Weights of a small GPT-style language model, trained from scratch on English Wikipedia.
Size: 13 layers, 8 heads of 32 (1 for keys and values).
Architecture: RMSNorm before each block, rotary positions, no biases in attention or MLP, untied embeddings.
Training: a variant of Muon for these matrices, 265M tokens, 4046 steps.
MLP neurons of a small language model. Each row is named by its layer, matrix (gate and up: input weights) and neuron, and shows model dimensions 0-95. Each number is 500 + 50 x the weight over its row's rms, rounded and kept within 0 to 999. Numbers have three digits each. A neuron's up and down rows have the sign that makes its largest values positive.
Before each neuron's rows, "fires after" lists the tokens most often just before its 100 highest values on Wikipedia text that the model never trained on.

fires after: " |", " ", " well"
L5.gate658:427564531449472457477488587553475584560490498502544561500466528549568494415589460481505443474593520460495392487448570490492551478545533530446498477505483514519441450441446463546546522538574423472567503464480552554464435516450533490414481557423487526445569519478561530472433394511520553448
L5.up658:530436462456488464492460692460551574459482464462505622395503459491475462505537569484502521542528508545504531531379556473553507474491590515545527475630498455534547515432566456548493521504546453481520524497503544498552489594529453504443546610443490516441533462456479515393442512489489614413

fires after: "0", "9", "2", " T", " P"
L3.gate146:564508410567567490523507474466532440515490436566526420510515529453444446476445471527473519443453426495503460523586511507494538476511469525512424595405596448499494531511414525430609540510519420402472474416483487452542491482553560551534492471428506462473469575516364570516466607482500510524
L3.up146:551544501472467465536471432589552491451453574541472517458487478480582523500471441563496460562490514475485498503463470567467561477533508512483559566577399507572426408567463487497473501527443476647488526421500467462513412536479472510496497405502577507502469582436500518496470477581469458461

fires after: ",", " (", " ", " in", "."
L3.gate605:492454573485444595570521499511457559488542497536487508502476435437471561523563437504573509512534510459415514555499442550535551491467511544473453474487371507516531530468539507515457572466574473495503436441508498542519577539419534603428481543568583474536538566514564446548498507471559500468
L3.up605:483532525501552508477537464494467521457497560458454508437501425470486527479464528446619533498622477409430541556474465543479498510493596459489484497504423497511558470511514463493514582502570468486436487524541540554552583511416580549436507511530587489558576504467498571528451450443565520481

fires after: "4", "5", "6", ".", "1", "3"
L7.gate206:488548564496510467506523537552543509470546457607503542390450560464522487497537481481451547543566524478518524469459493464508513601554450397542446452507525428561472496505534475469485519484470613404476460544481474489509480512565535508428540501482468444609507515666525421489498463507441581484
L7.up206:494500576542486474517480537483586536496463520407574556565454547546560506605601445472538489532350484524506446522528480412552470525481412556410539492486459483588471440484602521561486601521493515475534575581534574505387443581576482554497530396463503536505536461444474508521518499537504505521

fires after: "9", "0", "7", "1", "8", "2"
L6.gate396:508523536353461364505460478514481483490500393381511415517528510563536495504414518484570457411465480493476477541549496456516531499362464444517489432524563530429603518531484500520488489431506545506514534493454512444474480573490561540407539472429541475561490513557459508540526514591498533548
L6.up396:491436514530508451550522538453458527500497431430556464576495505485502483459445535536536440448471415502477429535468503516485560486490505521614526526459524453482542569485505469529517615463521520521474483487503564510476420531582588519462521460482492449579513577606550597578556475535551501640

fires after: " ", " by", "dale"
L4.gate207:419506423491490452387524622515463547525458383488455534424488493515509474439417468544523486424514513465468442449496570574465607545526459456547502456580511418526488428464523490516523536490466454370510450462468395410424426503404581513425534561504558556464520483444494545488417431586477533546
L4.up207:491538529548548519418449572462463532550512490523441542432556476496459432498494503495484470412527558471470510424513525404473576498515385542592506417530426485547542449552520521486518519580468528530533476540482486488533517535570495544425555499488559539598395547489529628547438456491568482492

fires after: " ", "|", " |", ","
L6.gate48:517527551502507470457601391493515427488491549518429513497454464433493473426656534501443497490482557444610529557521470502500482415480396495576535468460595538517453528506527543451427510368512518496549465486564555566489488526401538511415532485524548506456522425476547548535489542479453517500
L6.up48:454406533563468501506523460513488502397521545526474575547426491561452486375586464517453474594492507483523511581571514504523369427481555534459452493477578477441454465511495597486425532445506510555496474536494534435498483497368519388462494513534506506510483554509546577489499494494459538499

fires after: " |", "–", " (", "|", "1"
L3.gate65:418542460454518443502595445538498430446485466526429486527435575501491464559476540520538602578479539485495525519649472489521573472433571451543501376505513443480508481496509499432508539501518518563542596534522466463463531487446471569548485519520521550438579485448566527564506520527444560527
L3.up65:458567496531591569484542471497478509524504524494455530417448517475465420556538560422529503573507465517581441582460511457509504523476552449534542508500451496443464432520523564464579519469505495548530561575497606496538525504455467574550504531466485483513451552521540571509524631469454500398

fires after: "9", "0", "1"
L5.gate437:543583558469472474511553575513498491522505499475454549512528514510566534473458557523564478479493439532406524527532458486431515570525505399443536479570519479410559469568535517459486501484428419538445525512423492478485528473462496579548525473500572489456481535472534450601490526567440483458
L5.up437:559560544507469458580512476509604523574471536472514491510498485600493463474536587498516507462570534564399505483506491491481470666458518413516425529501402598467462467545493507516423527596562608524454549523439518511448563503556490404495528489457555475452425521533465436505451478464521496443

fires after: " ", ".", "1", " re", " to", " |"
L6.gate170:589462597478498522541494432478500580507447403514567472512578534505537558505477545474472535560528455506510503489527423433441545457565513603515392512512392533554555600498363581488559513478540463510513487478528433545536507482528510452568487413539495508520506548597492546545454480445488444502
L6.up170:424592507575490561503550536456440547519603516507485403571436578520591550500513483428465540499549552526446388404458575425525529505470511474498499472485474450531499555500396463527517467506567407590527505507564483507551541563510483491463532524478463454515547451466408525528493496455384437514

fires after: "1", "9", "2"
L9.gate250:409529443478465492496606528485480479608499408559424448428497488483509435485492441444525476542546413496544450569467325558542450476490555410424554534470507463493531502498462454500585485506476479481558454609479566458419455480498453457517413530498504585562561584534383493471561554514525455498
L9.up250:530452396512464447551506536522556410541529556570466485489475539558525554569501610523528429495539511484520470416565417585551471496450367548506545478501471457414443477484453506520483568536486507442463449499513489514492516465468468553468506597432514578486534594414466469511426445562576569450

fires after: " ", ",", "2"
L5.gate50:515459607517536489476494449469635513540474441446568437481521542419447534478559427574537564488446467495531534585580516526543516502505472556509455512574609391445498554543437586438467512477497506474473470543550526442529550492514526621435519449494613453481455518513437559470414454695516455464
L5.up50:485488574513491480462580510478590540411445499513493436477518502572470439472556473499436487463486463492499443420448425542528563458527474455510504639469581513486535593524414500513437487509494477523450534510501514543537410520544495538527412525540546482554483478524487422547565469556528587534

fires after: "1", "7", "8", "5", "9"
L9.gate385:546525509554509451531492354512459590425567457450495484598523521450471504453409575463514484519518566540450572447416522488576537579462562474536502510559467513483487487484519468469509484559531554520444467557526482460618430443412589533497522491496481493483553471524525480452601583425464495417
L9.up385:571498447563547501501553503460541518462466479599472577495468577466612521443508567495488521512494468551484529451538528501411502599532543492565469503432462423487540489466487520507471539504554544480434514504469522431487559497508436512389609543441572541527475464396542487448497492532416531514

fires after: " |", "|", "″N", " ", " Released"
L5.gate358:564488511565520408511508482464517464438479495516547535535561543540476454452552525484528516455529447591529431528593461507522550497483544543425493566460529541486535622522542516466558454465488426534495557449543459552583471473534534561606458537483614468498499452586468589512514491516557428477
L5.up358:463398485445497548424525518479470474536528514521480534573483600513571539518551535504424587544456496589547556524380515459478479475518579577542515457498551439487415508523437523488528544499536491485411586488464510471483504530496498492518469550503466498541586457512422516486504552507541453471

fires after: ".", ","
L9.gate477:452464442474513521477554484506515435485492651522580522493478560415535446543433509522514481601444446500473520512518518449475631440452506403472491449489462477455563586571414456523497457449471465455436519541509587455596547445438546562417411550501500392528505583518547519505596472586469553410
L9.up477:443501557555483519456479482478598488442426638433483474479538586516490478475428466428573527526461444577440550518492523526485515555539496432510484508530462536520525520569451477481505524444549508451371490489496564422561410648490572516492450419450493541596487470426530537453577479501540503487

fires after: " ", "0", "–", "1"
L9.gate414:484608431502457510482482565461486524530480460455469473440534586509557531473496531400494459548438495500566458431573467575493599553529494512469480461354486498520565449498543421519502422528559433511507446473538531500512444482525443458468602504571453536498554454533452427464505534538491527477
L9.up414:436528517510515540542450387497528484448481453444449544504351572419434506452515500458484400507459478442420506534438433519467500521461496491446539462552514447551496427448535501566524468462515411443440491545424566463431469449453493637513511574443545499459511513496551457460477524427528479413

fires after: "0", "°N", "2", "1", "9", "5"
L5.gate551:563556377518499528546544436489469463389466537491419537540468490465488563459456459459465566473486466553467480518515502493409522499471514483488490485479513518554390581485504456525609495489531576562473583441408504507565533574517483548593551459468599440530508524506558478512494551492398433537
L5.up551:475457444426582526452498461525436487507445528479524410533554536456481468439416537489480514482446541518485554455502511513483614524465440421369533435536510613495495406404513495469524488497499557437502502565489516569484545503494496457527528535474545480536423409484533532544571432467412550550

fires after: "2", "0", "7", "1", "6", "5"
L3.gate104:588559494514411497484514527446440517522499506513521522397567527559532491472502460361511506546551365526560535567502411550408430466360465438478399459469548448466526442525502556355492432503558422478465424514479481493463476612625458524496503510521502540478501476581541416525450497604503432577
L3.up104:454611503529396565511519487526476510549555569429541470455502496519453372453471510425498492472476523550468532505531458528447440511539456484501417468531503493533486457413436527441600533515520578563494533514423525509462416546401484465570458503468465525466548456524497422507414548544462512559

fires after: " m", "-", " a", " ", "/", "m"
L6.gate225:589515532500475519536460467544477472474561426447469569495521542424460527544541542534528461500435446513660538530541474418528467515496464500581462501540608511513488411485396494522609448559379463438492557484591524463459452486469517504456502430513537380511563440457525532448360417549504500472
L6.up225:534442477450436491504531511490526513444459515582429438514497493534519398445491546481532495483606584536469529442419488598500509439453589502530498537549383405494462568508538452439460422459485543478519540455540481490442541541456440467473486520474531567455435535525489403557543521438468551644

fires after: "4", "2", "9", "0", "3", "7"
L7.gate116:609440500499612497441531482600557561512532466598483527546541530528524537479433553530517525641533463534555545497531498442501530505556526506443535487517491457434583510562472415493366508584546576504463534530502519488439309524441476544484495494495537543563440571580449511535494533466448468555
L7.up116:516539570545496514487499452546442511457513486435571505484581423599464520437601512528487516547542518466495552481508398448499536426438412490500572531510472475512512536400495448467550527509587593543554553536507489586546462538496539587505499413503466466537524477573512472523518497505512456487

fires after: " ", "\"\n"
L5.gate434:508446532552507536505433508407522508487481551469533545519534617504503444480595463443498498552443480484468546560502514420483605511426614531486415496576467357499478493558613463581517532548556483580494445539515527435462511552536548506457530509493583510481492493519494520550503579574518390558
L5.up434:492440506460544477535518513505478574475317545591520524541504502496472492429496468562510470561503500421558448501432572541522552510492462539550423467535473456464505510516455512477425556538513479479468461467549596561479472629470486497386505437521432551438527529452369460590546455605487550510

fires after: "0", " the", " number"
L3.gate295:547458491526554536449491412544496547483515510461505434528532534450500534434547576425549517556520559489470532506511538556441582447444507482461475411451540506577472435538551483515520529511500585493488542531492419496494492498498515441533470590535537536474406513513453548548449562522549443564
L3.up295:600527448573499452442581560505453449573425519410442472483531457540454574491482450461535541501565495464522605539511550476458447474568503546509479519536510478448455525476485507579465580493552537479536498450506373506494450546459509475531497553495389457430470477459425474489480471620606561479

fires after: " ", "1"
L5.gate487:464545583521574489509526504446623424529497522461422539550548487535496480507570546434428463540545491419489439537516449516606499502515535509452492520427571432555487541499515500508534425501506451456579473553501559450544494490540501443588356494606535472537551507544478450531433494491448459457
L5.up487:512510534525524436482465538532498474460478528487487541466393434538559511516492500484462464481426497471515384505523455429537459496509489518482499437575521429497488427497494440354510461609456494358526468622525513473489466604512505466510462432479511395451586551468508445540473509479495631552

fires after: "0", "9", " the", "–", "1"
L6.gate358:550486403489531506460494545455515485528494550530526484568495511545533502541606463522464559445519510490507523461374430488534489517519549591590515541513521486523505488520482472495430579489463529491439519510518448527492454489417468495574536594530407521467501434561495472503432531418398558482
L6.up358:532494414530515520494548543463479544520478441472574522552478570466591541484529610441505464485442538416519477522433504464448393576535560494511500507481477508418522489502497479414499602487409473481382526467598436519473482518481510498507480520602509487461497510598458447525468566406504523459

fires after: "9", "–", "8", "0"
L5.gate21:524613423491547551490488434393502462568476490532524471571473480502501564514381519528485470491470452596470407551551397533500604622430623475547528537433424548454470454463473533554499509423532508514513472493490466596428441566485422455477466504476483523411502503591441463470558406441597512528
L5.up21:440672496510610513443453514452537491537482509472475462568578511532508471472432540542527563429470463495511418575530507487555460572551451513482497569523507532550528560478472510506539495450431520529473438598551506511535481558543472530462509564438419577510466535544425415492445417392545553475

fires after: "0", "9", "2"
L7.gate544:527489496483466530479510433364508504523516550505573545509493482482501537554560516443482517550547532450501481508404489579509491534546515463480468494517472494587554453526638429559554485509606477544454504480530540444539481611528526493576475520535477502505594556533552461543452548433466414446
L7.up544:511452496553571569498467442472528440449540472528445450515515482552571480492525500452511575503537438570499531369573438443510490439502513541421370455386503471526495533457452482529420508530460549427535448478498440497461424511524483488515551484584445564560458490508519430418414554445448484505

fires after: " R", " T", " v", " r", " V", "0"
L6.gate299:530500486466431484538420460429402539444517471620562506493442486506517565467505547502485509447522478459478501505591434441518465354484564545438464525603534482446523548460468511455510481542477590515495547469455472528528506486541477446553524508615553583450442418432550461555470521492525517524
L6.up299:435546394524552443555593460518493517478507505566599458554553523465450553491506526427558513482503458457459536586492480450578433539540533537580515488497532531474469521527469425520538488561532382482524457513497478528468478436408585533490569542489559668571524544507396500491481525531580516498

fires after: "0", " inter", "-", " pre"
L6.gate8:569438523493574470576487446546530498462515451474542528488492613459572488472474498503497479547531525491463606497489496581551636493419404570531431478488526518393464481482530562480484523470450493535544513517516484506487494504482449534569480382531518442460501554485504538550493465436454549488
L6.up8:515508442536472500483530603499447469512513472432546468463509488525472526543473433486561559553505583464498493513428500459482466560485537493549491558524467368575518557544487523602589475481526522540497515527471422553487495451452401549487397495555458510518440447515435476532437523573501545469

fires after: "1", "9", "8", "0"
L5.gate264:483445517519552518456372541492529591490448458560551524565549464481457467424586495547557594471519491489390486476418486582517504503577508580485601443451470435452486562586474570532483602456513460483502619493495545504448486515478474480504557600563525384518468478552472399600532486434528535496
L5.up264:532506440463419490503511487514510505570457485468486465561585498472490483485475511565514524500438577585539412578567509515516551430596502494453524501492522428490396570518601503407522465499474445465521559524543528510493505415482422571486560578524456388508546500489434511534471605452591587526

fires after: "9", "0", "1", "."
L7.gate143:598548462482547505527548536401382477571515419565440440391420560536474583441522527489540543577600456492369514520498483469615485515473540501510500424463508578466399404534542574494498475421529558493515460524570562519603490596476533469550502529518480484542561564346457488559558504570456450499
L7.up143:564480488399598460450522488597517480391520380479459476517542467591484580474552518513523467549533488415437479488594424453482404489523517475496466430514513474509580469542494517484413523537512530438413381522489452547430515430498476622562489534482397525477553572500467507483438353500475498420

fires after: " ", "1", " (", "2"
L9.gate611:501455558486590487588504441546477556574545499544499437471513494529519517454470474491453491462503551484495414479514507566500539579510605522483522514487476475436499502469464456492523574500500510451523488510426430586495524485468479587484399549436470389479493432545564443508387530500465512422
L9.up611:607445455517445493485504542470476483490517517465516503518480542472571458515528560510489447560419469463457514468496536486474487591536578503480506558503504484498531521537575478479533386450527478529484553608466498443491506562558570573392457578416516613479564460423464484441595523577416556436

fires after: "–", "-", " born", "9"
L4.gate456:563514470521519598520541519423549444504541473518500534498524536519479521499533548627509437448536470540491497514487513466479550479461549455501587505463492449432498467541533513472453504463501439476356516482454461491541560487500484541468545535518588486472506429619559532483460419492589555370
L4.up456:555546494489415507376492439412496501533450471520474518473446492471531522487407478518510569440523562569518392444454420489616549390627480508448448584445536454474482532486495546559543532502460588573364513603513462493475522478473511477434502475512465566480548561504543518536513572433400577509

fires after: "1", "0", "7", "2", "6", "8"
L9.gate44:480522472560534500433500514502587585455459537529472513388437546555500554524534577440518499540527453444421585574529452477340490526492475481567480476425601506514535520501566458450507496432521535522537510636517529524537467452452478593397596464516499427624583552511540547522473538488557512518
L9.up44:550489517477550545486526494484505506432459466480453478501530466499541550456548524568523486457456528557409494533566374537465509424482473493541511500502547524518511502558639568536568432419565443513537512542488499525490517476512526528493518516480426437488475581566585461475439527505480447493

fires after: "2", "5", "1", "4", "0", "3"
L9.gate685:538526513446502355594520478463394563536614460509502497475560454557428527478424489537451505510520536452445487495520562562456539450488543393496461417459469461510452463508497568499534520499549532545416548469421481479543499486466632509446517479502448536579507498461549461528591522509501419485
L9.up685:499516546515494480477510516516507560507507569491468494606594496517472433500530575582520499498508502456578529561523487546461543473494468428519577510564541438560553368521528564529488517544553575578498507509456537536456476506546504547479412492491493568539436524598418483452552405566474520527

fires after: "1", "0", "2", " St"
L3.gate665:461414540482487526548572521495536503409494608493489490460501494386449468572518541457549599521423502548474508494521546544478526483533603556550480533460465449438497432535487483490407474468562472561562466583472476508501609515534470467437457538488485515381490516432502531504585446455551624523
L3.up665:639479592514528480446546519510518458464484557602529516511494567376525535564521561520535519544498488472443504344523531507468499400544541464451466547442516476420414481578390469551554546574542507542411460527448520544554614551506485423503503526613455575400488486493491469457506553523478478528

fires after: "4", "7", "1", "3", "6", "2"
L3.gate570:546494492535476487476566516566504572467522500465382467501493580471460516507412485464455503527526459492416615521501482613470434511519446528554461383539566503465485561471425413502475483481488393526549473458493439369456512499458523443527503441430518553545498440460522548465482521466451512461
L3.up570:528509482480514447426523472520497517564513574503553561546532449522501477550543540453551409512543431507497625524580431440539464538510448405502458531540481577463473549459535509502499591578468469592505508465526494469444424437545557465464531471417499505584556458476519497594458407487479581402

fires after: " V", " v", "v", "i", " f"
L6.gate366:465407572467483482418462536515564516521493523582514528527565461571547528484556523449414551576505495515437503546517454549428477450553551462460424535529544534475409552465457497476513548508510508498434565428523562516406451509415531587459477452458585470514442502436457443455492469515463441519
L6.up366:580503423579555517539524485497435402572432487454518466532556508513390394563473439470549493532559498472450441499526469480610461452547466570584588461483447490555484475597602426530564436509498482537576453449550490611529592459479483481500560540481509528503497498444538480385498437602490571461

fires after: "8", "1", "9", "2", "7"
L5.gate243:507542417515514573501529433445482483571452415454539526454530466518505503499504497499507479596569453552594554632543510444481512474513488504436472511581507559511403506493567544482540419476499422511463518554611546474587433549423575407458556542500545535633561525494483463508578461407440453487
L5.up243:505526476480410474539510521525477484426507484524436515489529497604527401407472584430536465482547411498466427499579485570518532525491512574381537494468485568504428523453392450503501540468546611527518402394507569508494464424462515525469563507487485487412509494476468491497498474451503462424

fires after: "2", "1", " ", "0", "3", " the"
L4.gate337:478527431554520559495520468472559528437425536561542474506456448489549512520433566417546452551559508526491551526517444567434501464484514464469500593601461421481632509511568458430440529571433540453498485502577510452470559517518431526549511411499484552538549521493430515595469521444453541481
L4.up337:533472541459470506438425496502512481425583524514456507495533537486556571481448512530513466496485535490504563469486554564505468412492494491497524458379603500503525573502434561595572615494550580501508549601520520494400504479475495554492519526420465500459480503589415462434486431526545461462

fires after: "0", "2", "9", "1", ",", " "
L9.gate532:545572531464491553588501509594412512563523592467465559518523493500414500533465474514472428445499558452392595454484407516509525511497439440513575494417575541512427491477473532532479513519488522562535464466574460461401513496523499497525447541493527554476427488477551508410545475429514530408
L9.up532:530434556455528423588534485480500561490529604535494422501592534596493546583520562555444530512418467468553532458517505501436515501463409512522450544534421523389489555520463484512517519536511455464556471496489519636448427431450543545413484407573544472486472609429447519521460553495434518502

fires after: "1", ".", "2", "8", " ", "-"
L3.gate464:540532512514532546514525434477641518475538498478364551538548428517428550444555596521485532464507557517539438487454598527524518539410471486609555485392589487459554497437495543500496419507471558478537512418550468439520481543537529604620545462531554492528573495510569471446479487451500486456
L3.up464:544477516493544530482548405482546491488446505384498556549555520506544561528548522465589424572481509481517538561523508439476551531589472453493569487498512389544502459380542511488454551460447486432517427520441548500594510434455421569523487405500508390553613454511521542533519502516397554480

fires after: "9", "1", "0", " the", "8"
L6.gate677:636536421444486520484526473522574526568466457475426440441527475514421522500496556532525497525569450498478449515370541501524518463475485504460567532427389477534461514487474523414530479626480496474552517464525543524518459479405438523560560492491518555456534498535476457516406541533482498529
L6.up677:578493482506503504486495477521508449549523567443485543509532457533478592412496545509481540484578450540597417440445561528471560430511464542522534551484449540539376451495518526402418538547537559507594451489514571494452505455407428478534508580580542493517498492545453496511486457422527485503

fires after: "9", "1", "2", " regulation", "-", ";"
L6.gate292:519492435488607511446503488535435462582559453535458474476485489533428587458436535462475535590518522524577484515514527518478476585574516528538543492523390557531490514489485546511494533546569562410539467557505540564514517624544496421479511645528507523550574439472431602510520396437531531538
L6.up292:453431479576525492441421429487522582550586536434525454488598558552451545441547549496538411513465456522370434541497479466459491513560500543566542430552495589506512526659476448547568507497516489492500484552505400523514493580520448537508470606518463550424508496515461512424538413477493481591

fires after: " ", " the", "0", " at", "9", " in"
L5.gate661:464483475509483447490564482476511561504543525483476507552475574479505552439552490524525554429524565496436495563483394509548579564492512530488485448500478487526451521487598461455527535545491449525446611495519473523514462558452475590502474520537504503518572589573485575570460500455489466573
L5.up661:513427505569428463489578412505404494450568428574469532499444506511524514481520497528457424458501517422472526521493562504501389428498527552593513519541468395537546511485523461453552508586449480485463488571445491493563490547436425598448518564540507451557501545527517476529562623511623510501

fires after: " ", " (", "–", "|"
L7.gate76:503428499387571487535508573433492522534491487556421537466496503489482511548457410500523505467450502562502458533398551497447476529481535499561462479471548460491517476500483449514518440417492528531511578449458467594565348509558520555555395504500498502523537596620567488488476474491502511477
L7.up76:441474530470516576464542478500547398590483501506486579500544475520563557525439557459502466576515500588456467482549487505490426613569461575558351427476500474504574549493399513430479501564590515460471530471524477470491500545525499449533495577514497449579494558490458514595492466498526475504

fires after: "0", " ", "9", "–", "2"
L5.gate209:487381449460464521487457408492572420524439429543403422455522534532436606524493534525486525494465440491517494538475460483490469509549575471383519491454497490449533487613424541460557509572550479505579538516372515442595500495550522527418456561470590486517561483410495543553519543514530396517
L5.up209:534487472461495520520459529517503504484416446541510497573500630536458492578559580442429472398531507527544486531504437437558533540542519490434437506486556526392452489531489473601474541490526631524534512472471495519501514515568481418480477593529482546486452531535560475427579541375494449474

fires after: " |", ".", ",", " medal", "1"
L3.gate253:465520540478489513517477512563476503529526530562539540445560499463461421590487495417531425477449490478587527512563618439521611446531563521525531398378432510545486492501482536465402539435489479395435503669563558506528550536486570495469501565476638483552497437551490436498514509434521485446
L3.up253:555464528463613443570467456517499540497541561468569525498497494533512588464475450487511568560590444585550570529453462518548597444419523539471528476489460618496563430507469475445518601427514492471386599511570532481611471542559424583511515447551542568609513554536450518515557523416447513549

fires after: "0", "1", "9", "6"
L9.gate572:582562525429584490530508496486463560590519372497451524528592443544466329458585523500459580457512632523525421512517429526512432529477335515510543588492449498444551490443559525454518495447468477473460477556569561482518529546593512516502488518427462480615467499485504533552423432503458524487
L9.up572:444442508487433458519467535428447498440551523444458472496499492430515564564461526462462517511603599439436514438462460419444398469415512433488536507469471501581522561436442478490510503498461504564408382517492486512492471495507477570518489463454501433469493441507511423546451475512470440524

fires after: "S", "M", "T", "B", "-P", "-M"
L5.gate564:641547462436463504550586500459626532472497459504447549508591549456507479545485518467537536410488569527433508504519508481510551502484570425442623586598512508438477570481529471448427458488417379523493575540562522443539524539480607538538396534479518555422590470484550505555529464623477461463
L5.up564:470482485472520530466495498524525505461387536479497427436650515509568406518487436537576570512514394525452484489562525609437493553514496499501443571540525534504433526534433556429481470529502541424534523472475427490425566532572605499604541445485537420515409414497484463433484479582538494495

fires after: "9", "0", "8", " Friend", " zone"
L4.gate90:479524422590508476483484571469505599413486401490517488461484512517495593527419476519504528407607609482396471487543473543481412531497432442541462467511443481506466529515551386429542477467479496477438471444494542433446524568467590512465525449504593498447513555542430464537478519580564572463
L4.up90:487502399421538420493492546390593498532423438515457550427603468532506484495467529605465477508558459596523417482520475511562450605464465434528485484564484507535465501471452464579497472499507510534523495384442444497466613519593433460556451382529509503533524471568581453481476479500542500491

fires after: "2", "1", "\n", ","
L7.gate245:485395499456463468571594486519548462469573486489513520499540470529585512499551567533523541542391541540483555533507488539466515453501479550510568496508491460517476505425416587490448454396576400506475467579453424476433535510601529456412562490374554545455458505574407530539477415459465544497
L7.up245:482491514453503513577445530429504505431547498493484536565520453480539495503524508459535456479537479506501532487421489501540589408590500539551426496562615498508414462505487485423479469411522393599368458606491459435408449482520501403419435552444508523470544477493557466448450545449529546553

fires after: "–", "0", "9", " Set", " sp"
L7.gate528:557488496475481518540569553429554587559423485493524522508500426544572547555458430509556517523499548494474527494457385586492484509485526494517492536522506448543491381441467538477504552460492589565539477496524414488472535455481428512478502372502520500388499454547454532497430430505484479539
L7.up528:459528532584427480554441384494538493469482470505566476543443520497599591394489559468498525571507536489546484581468484484517468530458483454531436496560394518522432459519554558459527557473414472468586475437455470470572443520451515410539517462542549500491483469490479570506451452400466543473

fires after: " ", "1", "2", "0", "7", "6"
L3.gate527:537515557536499498568488466495525527496508452564547505395411569602497416547426463437421397549591486444591496499474491548426449477519518473486376490443430418456592562497500490539515447624452494458552472587438546550549524517497457549534527583537481459490569523578545488560542493485540567509
L3.up527:499546660441575511532484490531477514546579555465533487502552473470525559559547440471513507473452543507425523502496455502487462433556465515484561472513471553587549506530469459534553479542534481496603431529488493512420499566478492382539570509480471506469399494562448461488564488512518512502

fires after: " ", "0", " ("
L9.gate688:495511441436513564566525433577607444564468536488509519376474541516462518509445509557551542500490560491574522438474443489598416431492425526469493479526502469400524438415545604462481542444501479454515426469552679462526489477449424545492470516493483562507398490477478500513486469527492522370
L9.up688:578531503533483560586475504529450418552464538418505479515503440613452473574626573501436543619523503489459484500373598467497532512453498546505574556535520521478508540557468526393546497558492427513532508498496527558493485453554562520580507510531515520551491496530418638534500552482510509508

fires after: " ", "–", "1"
L5.gate684:501546507415434506616563494369482502501383539530571545592632438464575429503482565520427559530488519603488466483557472544448460473542513453518480539539577481560525466477561396458455561447504496525476524490474506556421493557509434453461489533515531483396532577513456474520503437440345432437
L5.up684:477507558481434577563544513430473569549488641382519582614503507566554459489459569488520519532540515469455525543644426545442424543520555506479524462559505506525560494529557562413451572501556588528539519542486485487468446495484487485519483396471409485414504525589497400573533503549404531489

fires after: "0", "5", "3", "4", "6", "2"
L5.gate341:514547599547560485482455484545451520542495556425496537534472395580383386544502514493467503490533544457439505418576499525464479582493443453524475558445470511548477551479467496480456582470504532468566462458609535431533504490635594482523500459460532501614511462485481437509413515591587539442
L5.up341:553470579544514533492446541544481545539565572509437474462439405504451455501529508498480486468560598532456511534591605453452429456479425516538515532493419454544633521472468497480480556554397529521474528574576565451522432560615542531578526540506472480613553499536526469456463502468477490462

fires after: " ", " |", "0", " (", " &"
L5.gate589:407561478547497518524509496560461493528507538435496537533537523510479499518593489563460421542432543485434492450405509467503562533538462468524554456366401402467416466497450503588572353458468552559598471514483393496600514559469471558508442541499598489544510445432535530441424555481435508507
L5.up589:497513386497472506488409513488457468490559537491495433532479400491521400589446616525532537390485490458475477468515489557521508412400491579460472566600443593448564518497503456513532505465570479411466511412506502479524373475495550457574565600456448481465482539385520426520521525503492553539